MLP neurons of a small language model. Each row is named by its layer, matrix (gate and up: input weights) and neuron, and shows model dimensions 234-329. Each number is 500 + 50 x the weight over its row's rms, rounded and kept within 0 to 999. Numbers have three digits each. A neuron's up and down rows have the sign that makes its largest values positive.
A block is one neuron, or neurons of one layer that tend to fire together. Before each block is what it responds to, as a language model described it from the Wikipedia text at the highest values.

Description: Tokens inside census, election and stats text, such as digits in years or percentages, table pipes, and parentheses before unit conversions.
L5.gate473:457493510471515489452591462485487563501448514439429489465508449473481470527427479559439538596470430483546549447519443477556506460564401526541437519564416484495553530510472518513453455490508441424449523447494461535512499501480578618505482483522434454460527500493502621514596484591451558573
L5.up473:589492497541481443482438510408467464537479469554529545502579495437495490522492503463445434518446459563508377444608502587475505491510633507538547504499512504506418438506473499582543573510569445510511452566551558497470513584526503498494542543555441493487550572556492472571516532554510684533
L5.gate614:499520544493551495501538519485502526527486459493487444441521547511560490549559562534518526525428536497496475530519494477446455535439497560512356540582410483469548437561516575534568522528496549525518493500600428551518430515581423439575547487461499470513593417504472529496480490520520496494
L5.up614:446492478571585493564454484477423600499480508469497535440469466508490483428435533573512494442519483530512546487485578485597481530567518480564515543503538477563476585454566472531475403416487457499534599457433513389488514459514465480463521562503501522467495566545448423449494526482479375545
L5.gate843:538444602478520483454632602529523564544467539525523529491450415539485443424449604487528508492560563506528552550568440510543548568576497580557530526463449539412568441480498503525459464506587409619487499463369445458476594511550526383459491493493575539541533494432511533561553539478449511468
L5.up843:467442472552502505456432509391483493591488487544547479510442445453441510456443544507478542510569507510493501518518645483481467515533545447487459576520497524535493440499453472445442598502483542513372430453417448456493472449583478525550498551412499344504537507530423451540485491495520551537
L5.gate878:521446542536513469423486477550495441514460528573515584447533560529525472462559557485496510458523585518555536444461539511393570484484544619515486524434543500517564464531529523508515487526473510577546508520516488458515513432551503451494621504475499451559526497485438442456503536415559431431
L5.up878:405379575534520549424513489472412429528486427346517504467416464556497417527513510555490477494527500421548545471490505493515539571464479446527428485421551516461506412460453467557483470556430492415515483511592478480462501490593419586576422444529505545552517431533489542498527491425507513530
L5.gate925:439598495540504501488487606509493539563530447472495468505491387498449450461533425560590495445488516469482474507450590404466473586488495579612587521508530546499571464382509495516491550491553584570505517521544548445559534546575436446607481516472481439469454488540427541521527479454586494418
L5.up925:619512585456572512512457550519460551441528459522520502611504479553488446534481560514530429410529464475517432555466433523447494524475530534540527467520580516500491456535466490554547426550583465522500440511492543559585602531433455537485474460654486411484520535453541513414485421476470531550
L5.gate937:470555443508510532516527539583510597485414450525508469436532518595507506436472430548514412444502458449381485464482521467528500542441572517506470499547404468530567466436503478538541494512486563469547457413557541446471522518507482481526471523521416500467520408538518509502557474504517493437
L5.up937:473437593488521608503469505532520647580438483492460451512415518489470562441475501414463510523552452504458436499479515407532449466446481480531412424580527506514501439452460493608548446480464402499397505483468533546470467451482403584509511548410552539478461394526568572468538399488540450530
L5.gate962:482569406471498493479494644505555448572492462504514478435471497600445511455527530461463398546395446435504467480484520457446500557508590525602460464456520468486589397513533567561602541483514511553461393499595524497462486548516594530574506395425508503548477415454462615479539416574388522504
L5.up962:420435611463592527534472532541479388413484462531458621434520520503509523376413485488481439538464519500496474519540537489436475566530527457474524530510465561541504495411397555504519582492516415576510427522435438448509494484554496488504503448576483552542460472523442578465493593443551461523
L5.gate993:407446596513509463481631565473613518418559525529495410446509470440492524416491551535565577533631505544540404495611555443537464469524547510582523472502537559477540458493542581469460393453500512538457417547562500589499566525532499529513515486552437513395478558483433458535462426445487541450
L5.up993:620467530515609468579514452529565470470523481546498462544499493506582449530490537459508480509503590565470468481504472565488479484537556440487367467480534474468522533502486486580504489476521466548482591423528461499531557582461491473468463359538459487501485508509496432580487551487463488487

Description: Tokens in boilerplate Wikipedia text where the continuation is predictable, such as table cells, codes, census lines, and "in October" dates, e.g. "P2" in P265, "The" in "The median age", "of" in "District of".
L7.gate1009:446523562562558638533512530409561545395476516528515520534483461472451452516408525595475514455650440465502457433520529476517575509573498513483555506468523625538555482433487484535487453535582534494475482458499489499461605443551426561496506526552443433453576617466600461556447484479529538445
L7.up1009:520452445373587515522497567513497625413438559426431568525458536553445421444498522522515532556420546439533543550354490480435570512522541594569449442565471532464486526472469540500467571457465508465457517432513548546405499501566494444487528537486548495455539490453576628438518523570510471475

Description: Separators between two numbers, mostly en dashes and "to"/"and" in year ranges (1961–62, 2019 to 2021) and "+" gaps in results tables.
L5.gate211:564609604467503502517449501450515468497502484471513515523497482503560422463451529438535336466474563524480477393521471485425473431512511510604558450532484522457531523441447516493521519492585446465602518450465393456455482522540579500476485560401468514570488537535483455484493496451468418509
L5.up211:577576506449459530486499453581462461521480498478517543585515585520513421503460474465593504448525445448553520494447438540409473485548518462467585543545571430477521427506533441463525579467527518476578527449501489386469463427427496522443529597574565497603517513502439456523477580450395482543
L5.gate252:504446555527464580447447555479513506491416585468542440495487474533431492457499545518476419456490546501585504447495501500508455524541477486451415427536496508484523485537453427541529516509438520550540614585480517485592505466492512540523547429517470485452461533375580521517488354505488487472
L5.up252:446533575498460488499484484466475485481607492579583413519478541506456474530545545478534483470494468534547499495500376544478438496501441448479407410546478511426544451454471489508536536494488487491559476496494461571514481505557563554554461425456491427441491441465548460505514531546487421513
L5.gate343:524464444540496478478456520479427550501400543461463472538460504508503396575391581457537468392436525495568466557469522513504551481447532451526510493493573448532486515524523480523525488373524495459464431527457469433458434476576519458476549489436424474454427496436562448461498483424578453542
L5.up343:499577481509464500406476474468495522429539497466458457527461357446429488496530532461540548458550579504500498434451583486634444482542443562532481554499457592528472514607597547597554488486549492408377405435433530574523563539536437452556491551433546487454497478651517523540613546515537467403
L5.gate433:552477512512574549526553476540506488496456482503477515444546614488590544580515574483546481481449576583479511487538406393488424541484495536656580493502563412450581471585481528459491480468541418639520565545537579523505507528550492493578455543483495464478645509379558445545553481592510502438
L5.up433:523505405522485627515499482491488556498449464525399483590497528481625494459455559575534553508525533471417494422530547401484547460430479494590492439418513559506550470549563565533561495450484540530549599545560468515462528561495563366523610499492475422532504561538468527494467508497632490543
L5.gate477:602467454536576445550621458528481528583368571569458503514589564474445541596568587483520512471542466567443382506479527486496472493526560459476541496475534543474566519516485420501546535499624444508559503522482510504512505389435525513547523633423554512531522501433439391590497464450539529573
L5.up477:570616483555458467575453463404428450419406526486496554421478519607500591455466550460487503514412587462446434519422487471493589450512555557493548559607567505424504583521477432464489522494569492464478494498474591567469546343466455472472512496469590558407540498611516459477482529448504483537
L5.gate583:544522605488481516586535561536539496502431524481499500415464537439511606576552620490474526512500487405457408562428435456568511519528508505486467444389537467516603516483501567453596444508585425578545482510549544626513544531564533534571564506430580474497495482413586385570531441566508519458
L5.up583:581420493558489588492489492549541557513515472487425508502455469455511473472549545520438517473465409382418495431485528497456548439452448447562536493542547471492524495537601463470571490586472497518534512563529553500513500533545457512554501612543490559521485571399445427523487423502540483501
L5.gate694:517426478459444540476514530458464441509467521423464528483503538539547503582565603516579543412460451433395514545416412522472471505436463564575527543481527484495582502526527542582473421528573442486486479490563477512514504610458593497542482566452527498503495503395564592489509554600614534562
L5.up694:548495519610478493534471454520496439577555523550392599506508502596496536506543510498570546470605530574447490493491464520480468567484516481439498350411500539508534505432469535488530547511477509534489547587573523503613533504508573525547480558439575514488462435565522557542497513509489543564
L5.gate899:514498583538459574475499533514519518480471456436385513489504449525449533447543501541545506512586488549373457572508467528421482594500451477526505493429593549628568519494508432499597539476553441460488534447527509620473563424546472418540545528517581413432442449485587470551543400471479554561
L5.up899:487379461473502510444523531535595472531488461429396504452454431482527587561525495619587517522539474519460441408570500503503600672463412466555431506495474493510521495499496502497512429447529489454449540467441504514415484479511541460511542502437520429449381467538514456554541500506530595582

Description: The en dash joining two years in a span, as in sport seasons (1994–95, 2008–09) or career and table ranges (2010–2013); more weakly, digits of such years and clause-opening verbs (announced, began).
L7.gate913:511510516517509415515612462548452566530492465551460520323545562391415600519434450510434482495461421462482467448407581532438544492529530585540523531587526542528521511513514526463582515502544476570515492405507505466539543540498460548428519455471626505471497557544405548506488435447550674498
L7.up913:399505515457407527540572541453437512508506475559561566454454560427525491545500545514515486520566485553532547437472501478482423510506385493508494515500516473494514494484444532650489494567491353484472546498453580532512557492525600538526469561601478468374441471463465498528432470543539534529

Description: Middle digits of four-digit years, mostly the 9 in 19xx (1'9'94, 1'9'60s) or 0/1 in 20xx (2'0'22, 20'1'7).
L7.gate288:546494520442521514463523453484512527574555486529465413443481476509547491466589512459581406465547415483458504445501435420437483474503501450497534469483516446531548481452379507433458506487435564501610550552412614522465474562417527579453499467492454493348406433556528620526527515545460431575
L7.up288:482482489527485665542453559554503496516599581520526460581426484422508609470516521472534567607390534516505501382452545482474534442433460468494469620417510429498521485508555447462526514524484477486481602554488469608526536479471449559577504441525541615483490540507558541535518551485448447492

Description: Fires on the second digit of four-digit numbers, mostly years like 2'0'12 and 1'9'92, especially in sports career infobox lists; weaker on digits in other numbers.
L6.gate233:516504480614526543480577526504523514500464460540438583453519410510431467546403573501606479496432428450573468596495419568469516573557515564512391385487448363534555477477529514508520512523462512499424454483486524503527543557561454441525417504427562520492519534483502489528464470418441457537
L6.up233:515563527442466582587494478498498462507541477407509487468461537514617532490563550467513494412420484534468475497359562511573537523364565554505540603468528470551508470527470453551497437503445423507507458495500549481553557405474503510574498500527532506616416579455420531510465554522425482550
L6.gate264:545561506516357391473494417457452489432591632508518458459428533479509496492566391421494483565553490547448585459536540376554466523532529492479498463493472484493505544444524528509501454488468457524505513426492567482480515425472424578530485452546488528568442477520440485490472532463505459564
L6.up264:516464584485539549536536509545496502466553473499450476572439613490521567511528491514519481447425469572542550537486493490527534451540531473561530458512609470421518503509468483441494511426549488513570437447425500435556466535463439476525334472574548522549566490478458506419504543537494531468
L6.gate514:450502554564514423402526510433504481463502513494520518513563509536446522551565536443572494503447631473537565511489463431531473384513499471471538533383476400471545486519538517525494507551498551541461406542486552516582530498500451486582498464500610405501496425522524406660483488480465427518
L6.up514:449567544574506532486550536507496551507507503477443582529543510501570536552528571483500445478468428396530488518535448527546540500440384482481478483486498461479520466549465480440585430503492538483407490546427545390520453526500511437498417536439663524535456515529461427611428478488505543516
L6.gate667:500493496520468420461597476541462495626555491394647453539515501544469424533473453422488512434468511532442500496549477536462509550641471497510537510549491475507512441522599480465455482541536512442538521526408476483476502575421491519465432582442568481503565488511544511480494505495400603599
L6.up667:482480552495484658469566507439529484536526523475499502415477478578609563449582587530504520492458600517545546584511605504473501560484547421560496564545469425502525488587569496468453484457481422523521443395436494512471603491488557526539508509470587412451478465405501492478510556501508469515
L6.gate750:405405534455418545573531527402563558536547586562540495512514483566581520459450451575453547528537586580521472487567529492486500477494498461430558466466444460411563396450541456608461510491514460536562454500490452522475540529500427537485457494427466510481425452470546505516493555584514515470
L6.up750:385463461421445545499526475474541463541550523424515524452474538545477530486533561569523532447562593545628539463480490513492466545372396450419502542482631464560486435619513396535474500523453529413462553447562495523598570472497523514501419531548498460575435566514559564494489539611510545527
L6.gate756:425509439559494455464504535519582473466467434485516510534545499607467621514538469479528519538517425499576529487520488394479508547492497552413521523472520472545527483542513496573410507534467568487571450482508416635535569470430459461546561506480458585501472338443510539533468544440469441542
L6.up756:467473558489464552500529474443480498545462520553520487460495449540484505430467424427552489484524521518535509472527548448608434465476476547508485541451576568458512436462507452521491575563466489401552491578569485493498554398487432532509511440410449501475539533478500447563440495515546472563
L6.gate767:540506466515464540408553609440451405537574539418507466504444524528520534446590532434470517425505442473536577564535450535543458536538510473529422419472474464452534442436509456480406531459524513541471494436477453413478482533433524517589522434527529458504519563498529596571476508593478556401
L6.up767:554481585519543510515529573582484435471484514483435447474417559526493515465493491483412481431408565356616513481441574477532525555440430448425483578510502542490537519513485440461486625492411519549501457543448549503444451492451515507493407483549511565468575570442479498472483466586433507543
L6.gate833:489489428496496446624435483519470538482469578496518558592570517546525491473499409582527484504528563528484525452418462431555419527534439470600519514523533455602565404448409481448497570463465401441448550596445540522485473477534497538470522379642455490431604468515463502555494513519513494459
L6.up833:568454455517450579524506492515522569507537397457483472447549562536616602496556492478548537467579641566438539538556557356515494549480466565529505446491543540506507577485531549528505459532483452597587518506617522515523462500540506514585448643559507559570486467470426459534484568461470485510

Description: The second digit of four-digit years, mostly 0 in 20xx (2001, 2022) or 9 in 1996, in dates, ranges and tables; occasionally year-range dashes or table-number spaces.
L5.gate330:495481468415475541504419461578534456484566572457528438493423566531472560456482512557425553517443494495550466535467563514486525454442574409474497519463582553553453436474513527496472485546461458451540503548462447568499470408524504501527447485589493603479455548451575459473485490489405498470
L5.up330:484484522497440560484469438600475521420543526490430514381525601511514512461449540512408482498356485556528461503507528460587471538477496441471476525415550525579498534495466556466549523583387524479476479413542468550492447541569591367433489487465542534458456547521495398425483601521547548381
L5.gate353:525428477432523429513553416490442503608561555470568512459570598551504537430421519472475560529498492542468507520488479523497553395462506573436450486528530393408475486448601546451440527489528639567480528499501493522484516547445419517392554442506478465457550520475501530431467480470552549480
L5.up353:535499458597528496411628501623532507472455509417560456530491496533489509508575513513547521547523426498468625477512419477487476498560438483464490511493552493444544501541467483634517469491491450510478550486525484508476464556463464494442498565502503523496511471548462486486524535490487509549
L5.gate588:471499501546508537540504414428466415424462521561445361498472506504524541471535467533470522566554494501516510415506509477423463585516532525469503506485508490513595522488503527547489512463551515475507459511517381488429482455473530492583502526521458442439435528458518533442505556528415515526
L5.up588:491420495559487527474548415473512584487537525568572531463419618443533530461471558485433574464373519537599487551468602381496580508550517486506522466571525419539508479521429378538456473619520447560489459564499531573446428415464474524512451476377562572492416478497541542525461559516456507461
L5.gate636:438525528541437620545439542514518577559562516498496431441443496520653500450450488550523546509433611527574455509458557445404503526530359488457483600527495482512562468509475484537490535543493482543547567545539360588493540490552521403487553571517499534465543446461530501561507533466464561476
L5.up636:459490587520450506514522551524490481537550462621509454479486533490343539506546558467536448474471502456427512399474530485603507612441540553487541523485583486360492554393516538454552420429486463444523461513535463461473523425448474526484519460488468437417516515482510588525494511467538440496
L5.gate751:532530570529466569524541581485508549517433525565505583516450520541513501465450593477455504413480551527602481618449487540521481440470452564466552497453637411537550510582526490606535495484471399590406473541468447466478570528499515586550532509441528417528590475512508519551483467556587492554
L5.up751:432494556497487638526540514391482490529507413498408532561509519443433526529463553512601491469520521534512443539501558446465510531565501553534589572551390529453535424531486570423548556513463450536546557516525470490520471638550466477595459462444448480467524527414488478515482490481578547429
L5.gate782:404499474432519563521561424450481531553485521492359497482478432485523466426543553456637530403503505536540480576441558482485525598528479598499557560559464472471562426566474571462482484500443433487567532477410437516467559569447485478492522465437569353428551432505479505560488520451538412542
L5.up782:450560439508468508588493426586515484509488582449462610497440485534504535440545477436519529533480557467441443627346450536515518498577478493494507577542605525448531512611532554558471505484492506565507502532527532503484620512580525485464511450398499477494636514587497493670519514430413359519
L5.gate919:470444443597493458528406414445510501442422549521544512548489608511496478509480463515492531512452495416596559480497591491444507500540558656483523517466471540553554447546560524508499531517514551464523455498460488590519546443469510540577488546453514453501508521494492516477483534503597468548
L5.up919:498507467507494556536527492519493416512503490516503519473560540554501540448515442517544491460443524503551529505467548429467514474561480593481558601543518512475498513518432436496510473561457481482533481609524452490521499465448516509617473533540552503537545540524434518522427517492423560510
L5.gate952:468501510487567539392479543473495607513502487475521521470533521560626444417508457429548579543451485511479512447504556448531548579527448491521610501451500497559511486533490557530581567447544425551579456603659457496488472503451525569404562515536606505485571499405515444534527445473503461485
L5.up952:496454460498512587454545502487456542495503509489505507459534541435515577559513506473447505459472557565530508415536526474462551453442510516529448492419566500598543449545532476487532421485461562513427488495519530511474428390567513514481548431570504521484536590502441470433495546515461570414

Description: The en dash or hyphen between years in season ranges like 2014–15 or 1996–97, mostly in sports club and league texts, plus weaker digits and tokens in stat tables.
L6.gate116:457584522480461504568465395558491462575475486496524587459457472467480394510541565493467486479448511466460508399436476409478545528583383477485555526537498436628525540565455467530454553530510469557562440520536458480516556475364462558475594527461459462484564504383527366482495519505476457445
L6.up116:485481459535521469462437500499442523558517470539505560565525537498466544540642506538603567556527569503534455524471487522487441602538510557465493471535491507459470463515544540593466501539504438512483609358515438487524473555478476547475483491395466501459389529420582457511521486516558622475
L6.gate176:456425491413513493517591502467502543529413523517445460477537572473528458557429560540610432599409467519497439427458502449466488468512436556498498519520475477549581489502445483465561460556508515467564514464404549492442531521510526486470458464508489491512446564486452562446419484565458565508
L6.up176:510480430497485629501496515449499542462471540584451520438540455522506498491531590454520499491474635507512452467512431430488544526479592473580547571393611493471490460481503545476493558546443455597508569469451533581492561406438421502574479482416466428553509494491540543504456478546540505489
L6.gate308:439457336521504471417498467550466518666482494512544535491479497506459575427580560419446452525474415552457546419452462415505474514491526493491596557394532468560560457462448547496504495585559514503415511442464418565459469421459518483509529583510540495548507456457501537542510463492501388571
L6.up308:453467440465426511387535447494489419510524464554576477417495544559486572383447543470490512458489540459539435500467512453523462515522436428525405594478597468442506452577449478573481457547559471472514538432572435517522529516508459573507521502360442513513532488469429459548440549569470441513
L6.gate351:555618519493480564503437562515452561608452444517475563444449542538537464420499550474467532568511570486478534412612435480411450493609556520596603500393519517524547442491513493554516520420581438527444555533420502553484498474459515482495515503460553434488557506529507518497480542479447512574
L6.up351:551524509534401524438543509461529441416417492507504522478444526443470511534489580526485527472470505607520408537432539481553595469531504514553529453474578465522501542567511465451542516501497467543480564489512589547563551479362533500563504449583532536493425627550453500468529538569468511482
L6.gate469:528465459449478575575519531404456500528469425484489455517424467496421566418512491509519534572491513594505498499535464445498478536492398528533506605489503464502544482441506456492417437515452452552487476436440445524566653538451465547470531393577498478489450541533559477550476445572561474545
L6.up469:454528428529481514543547446414505481572487412480504457477456489462490477523564489499487536487450441538586465580509471530516540497489411456486579482517492510515503491535455484570506426571493484590495572429447449419558604491479483567464433555571516452515503541493539413615508490404524492332
L6.gate595:485530431490457587548508591455456504543430442478545499410564468458547532433464550529555522499504536560477507510393443481460515512439469523362530573479515521548572511499522467449526476493459494519487524532596421483479467542421525525514486490519459479515530533426527434530541538560522364363
L6.up595:514589511514511491516443586457464469459500424527498525442447551506478497462495533542523500372425528592481503529494494487457519564501511542477514503499576507443512492453498472517415490604440546508562558500560484440439554470434547443488502552555494468562653528461456495488385573472574560475
L6.gate768:543526495474520503477617455462567506522607493503512497484442479586541387514532546599434548545466447436518507517473502582518454545515548523622483490537491563452564482490442508555553471466515571423525465438478526492486449445501570414471513458573390557520463415459443496529506488494470460551
L6.up768:441472444441572455512546537488542478528573592569566449566499588467470559490502560502501504507500522532508548494507517490418545565498510373465457463473524500507495493579524477447535441478450476415546435448510514561529511483442523388492511531443529579484498554454590542462474484478451583488
L6.gate1008:496468519574449477500602487496525475467484589501563464434560560525479464492509523561458499543533574442447546509427516475515606492535640475528546488452562555565638435493492458594499619459522552500442541504409447564481525501496453525548503444453489497561477469493578533507521516502452556512
L6.up1008:438452387533496413583484450501495431614540553514555567527575509489484431545512497471582472460561391491521476561537457491502510522478466530440534537418508509544485458484526567563458479497399517522514477505419498403550539547488514540488492515538560444473503541532539515447491451548581503502

Description: Tokens inside statistical or tabular text such as census figures, sports tables and infoboxes, mostly digits, commas and pipes, e.g. 20'2'0, 368.'4', $26,818','.
L6.gate206:554460509412488530453491487473498523508562539461506476587443458490461430450512571607487506561504517535408507555502553529527510487621446448588584490474415552478549439462517493500468483530601468529503490519506553569542494553619542470612522492416441560455497538457507487470526498428546540506
L6.up206:534426585505580458534441498527497517413482501507487555491578535535431475451555473433471529520584510564491401533477539520459528542483569460413437496499582563595507468505427389500553516485535451454572481613455511456459446588452524525433513448492480487578577489569431485560599468462498583502
L6.gate279:568494468520481532528473479515542504528503556583549536488438383454535453477550610517446497495505525465550474481562512499433529522558513572526505468571560446486546464450472400449485428499471490490496523487472489410460519494493590471451441493529561534508514395533479469496531497455434477531
L6.up279:520463551549473547476484505637554534502557526524453516414447464553552508462484447517555537546520524469444480555494503493515600450443459516490570562461502567582486419441530452543578561567498465564545478474538530492449565468521514530518553427432515510479564585500488430465487464484429429477
L6.gate307:525516505526436530431556522434502506416591557528570507501473423473476500504438557522536511492503453544579462502478409475468431493500492484502508543473549488538579470524533445492495565534558470492521422460542492474444529468538488527604490466490497410493424455397519502501491529516450550488
L6.up307:547597427514559534470484529560511491497484451439578469510516448528459501447466566510556550429485473507435527547580510520485453565548471476548488450458355527468522512474580526447516484495531635500560510458515500447517608453513517508516494468492506476419485516512457378515515494609489521419
L6.gate556:534454492480523494549540517581487563509455476549542524526459533539515399444483531507479473476549518439427409511507420449459568569573496622571549529477535536491536491472452404431571433527550431494488501529445508468483461497534453533646522456422537508494494562448444443544491551529510482427
L6.up556:480418456520572537513476489420419595487467577423531500550500463476535463404520609623550473544466534584419515473515534459422510505435600542482557535507536447454488494472461498532446493497539483432561509514523428389375507540505441474452524542443491430562452514570556523464482549605501489530
L6.gate685:480480545495522471557449432458489556534542642434546560484561521487452555565574511570536477505575480618404475463545474497563526507561468508476365433462481494492561490542458447545480570541450503469533484438455527524511439553563556576489458519414470412412532490501455531485491512516496583416
L6.up685:475484472553515373508486516515543505337500554576473529504518507482471465423528458420457518522497489451439501475591488463489584439438502457466518466478515452481522382568542522627416478501533533528457468514458497513597458556514396412546491498482509481518544541546468503505439490516476530464
L6.gate819:628504502608465488497470478506609502498517453567579456500581529529526530550539415475511426525566464560388454404515457536471388557545446535577492424498463467530532429454525562516526505457487497566523454540383528389511492489477606469512537549464528519574550546439501464553524431453532516477
L6.up819:563517483505525492481476419588549527478498529561555580509546460453388564447461419423484478498551512470532498457524512500481556441534566520497462504448503549561518460465530531505593438562534518445454514452473460483456561528542412475510538603462465528518535475525538451413467476448482502475
L6.gate907:540556590604530517496503467569516633501420586567501442491631520488459474503540519462481513553498426518482458517559520507478493589533551521536479477522515572543564542455453522575510449489462590463483430587518518485483518493486500460511556512474518549436622510541413608461481481499465527458
L6.up907:463536451554508502545491430528455505408501418444544442515454510559436451580535479548477516487535439469461537392485510441448487506485483475489460547530433602520501491475447548518410579419504521347468494442455511418526419528472426461521505584557518429565536539536495492486479497481540568517
L6.gate959:476440527488553567479567511468457426547565603454464495458508464427495532478470544533582521492566555395500427463533479516413429574543427517592423523523527418599586492526440522461503414470496466527500403483528460537473527559512433492489496527525537449474453477439549535459470460577468513558
L6.up959:532511527564480555529538464497533548545506575461409471523452479427526429569404555486552495414454501508472607469446552469602540446559450508454461567422458526558478533418483504458473493522367558450454549542522458494464480511508561412514466422560512597453564500569492446548528518509610456569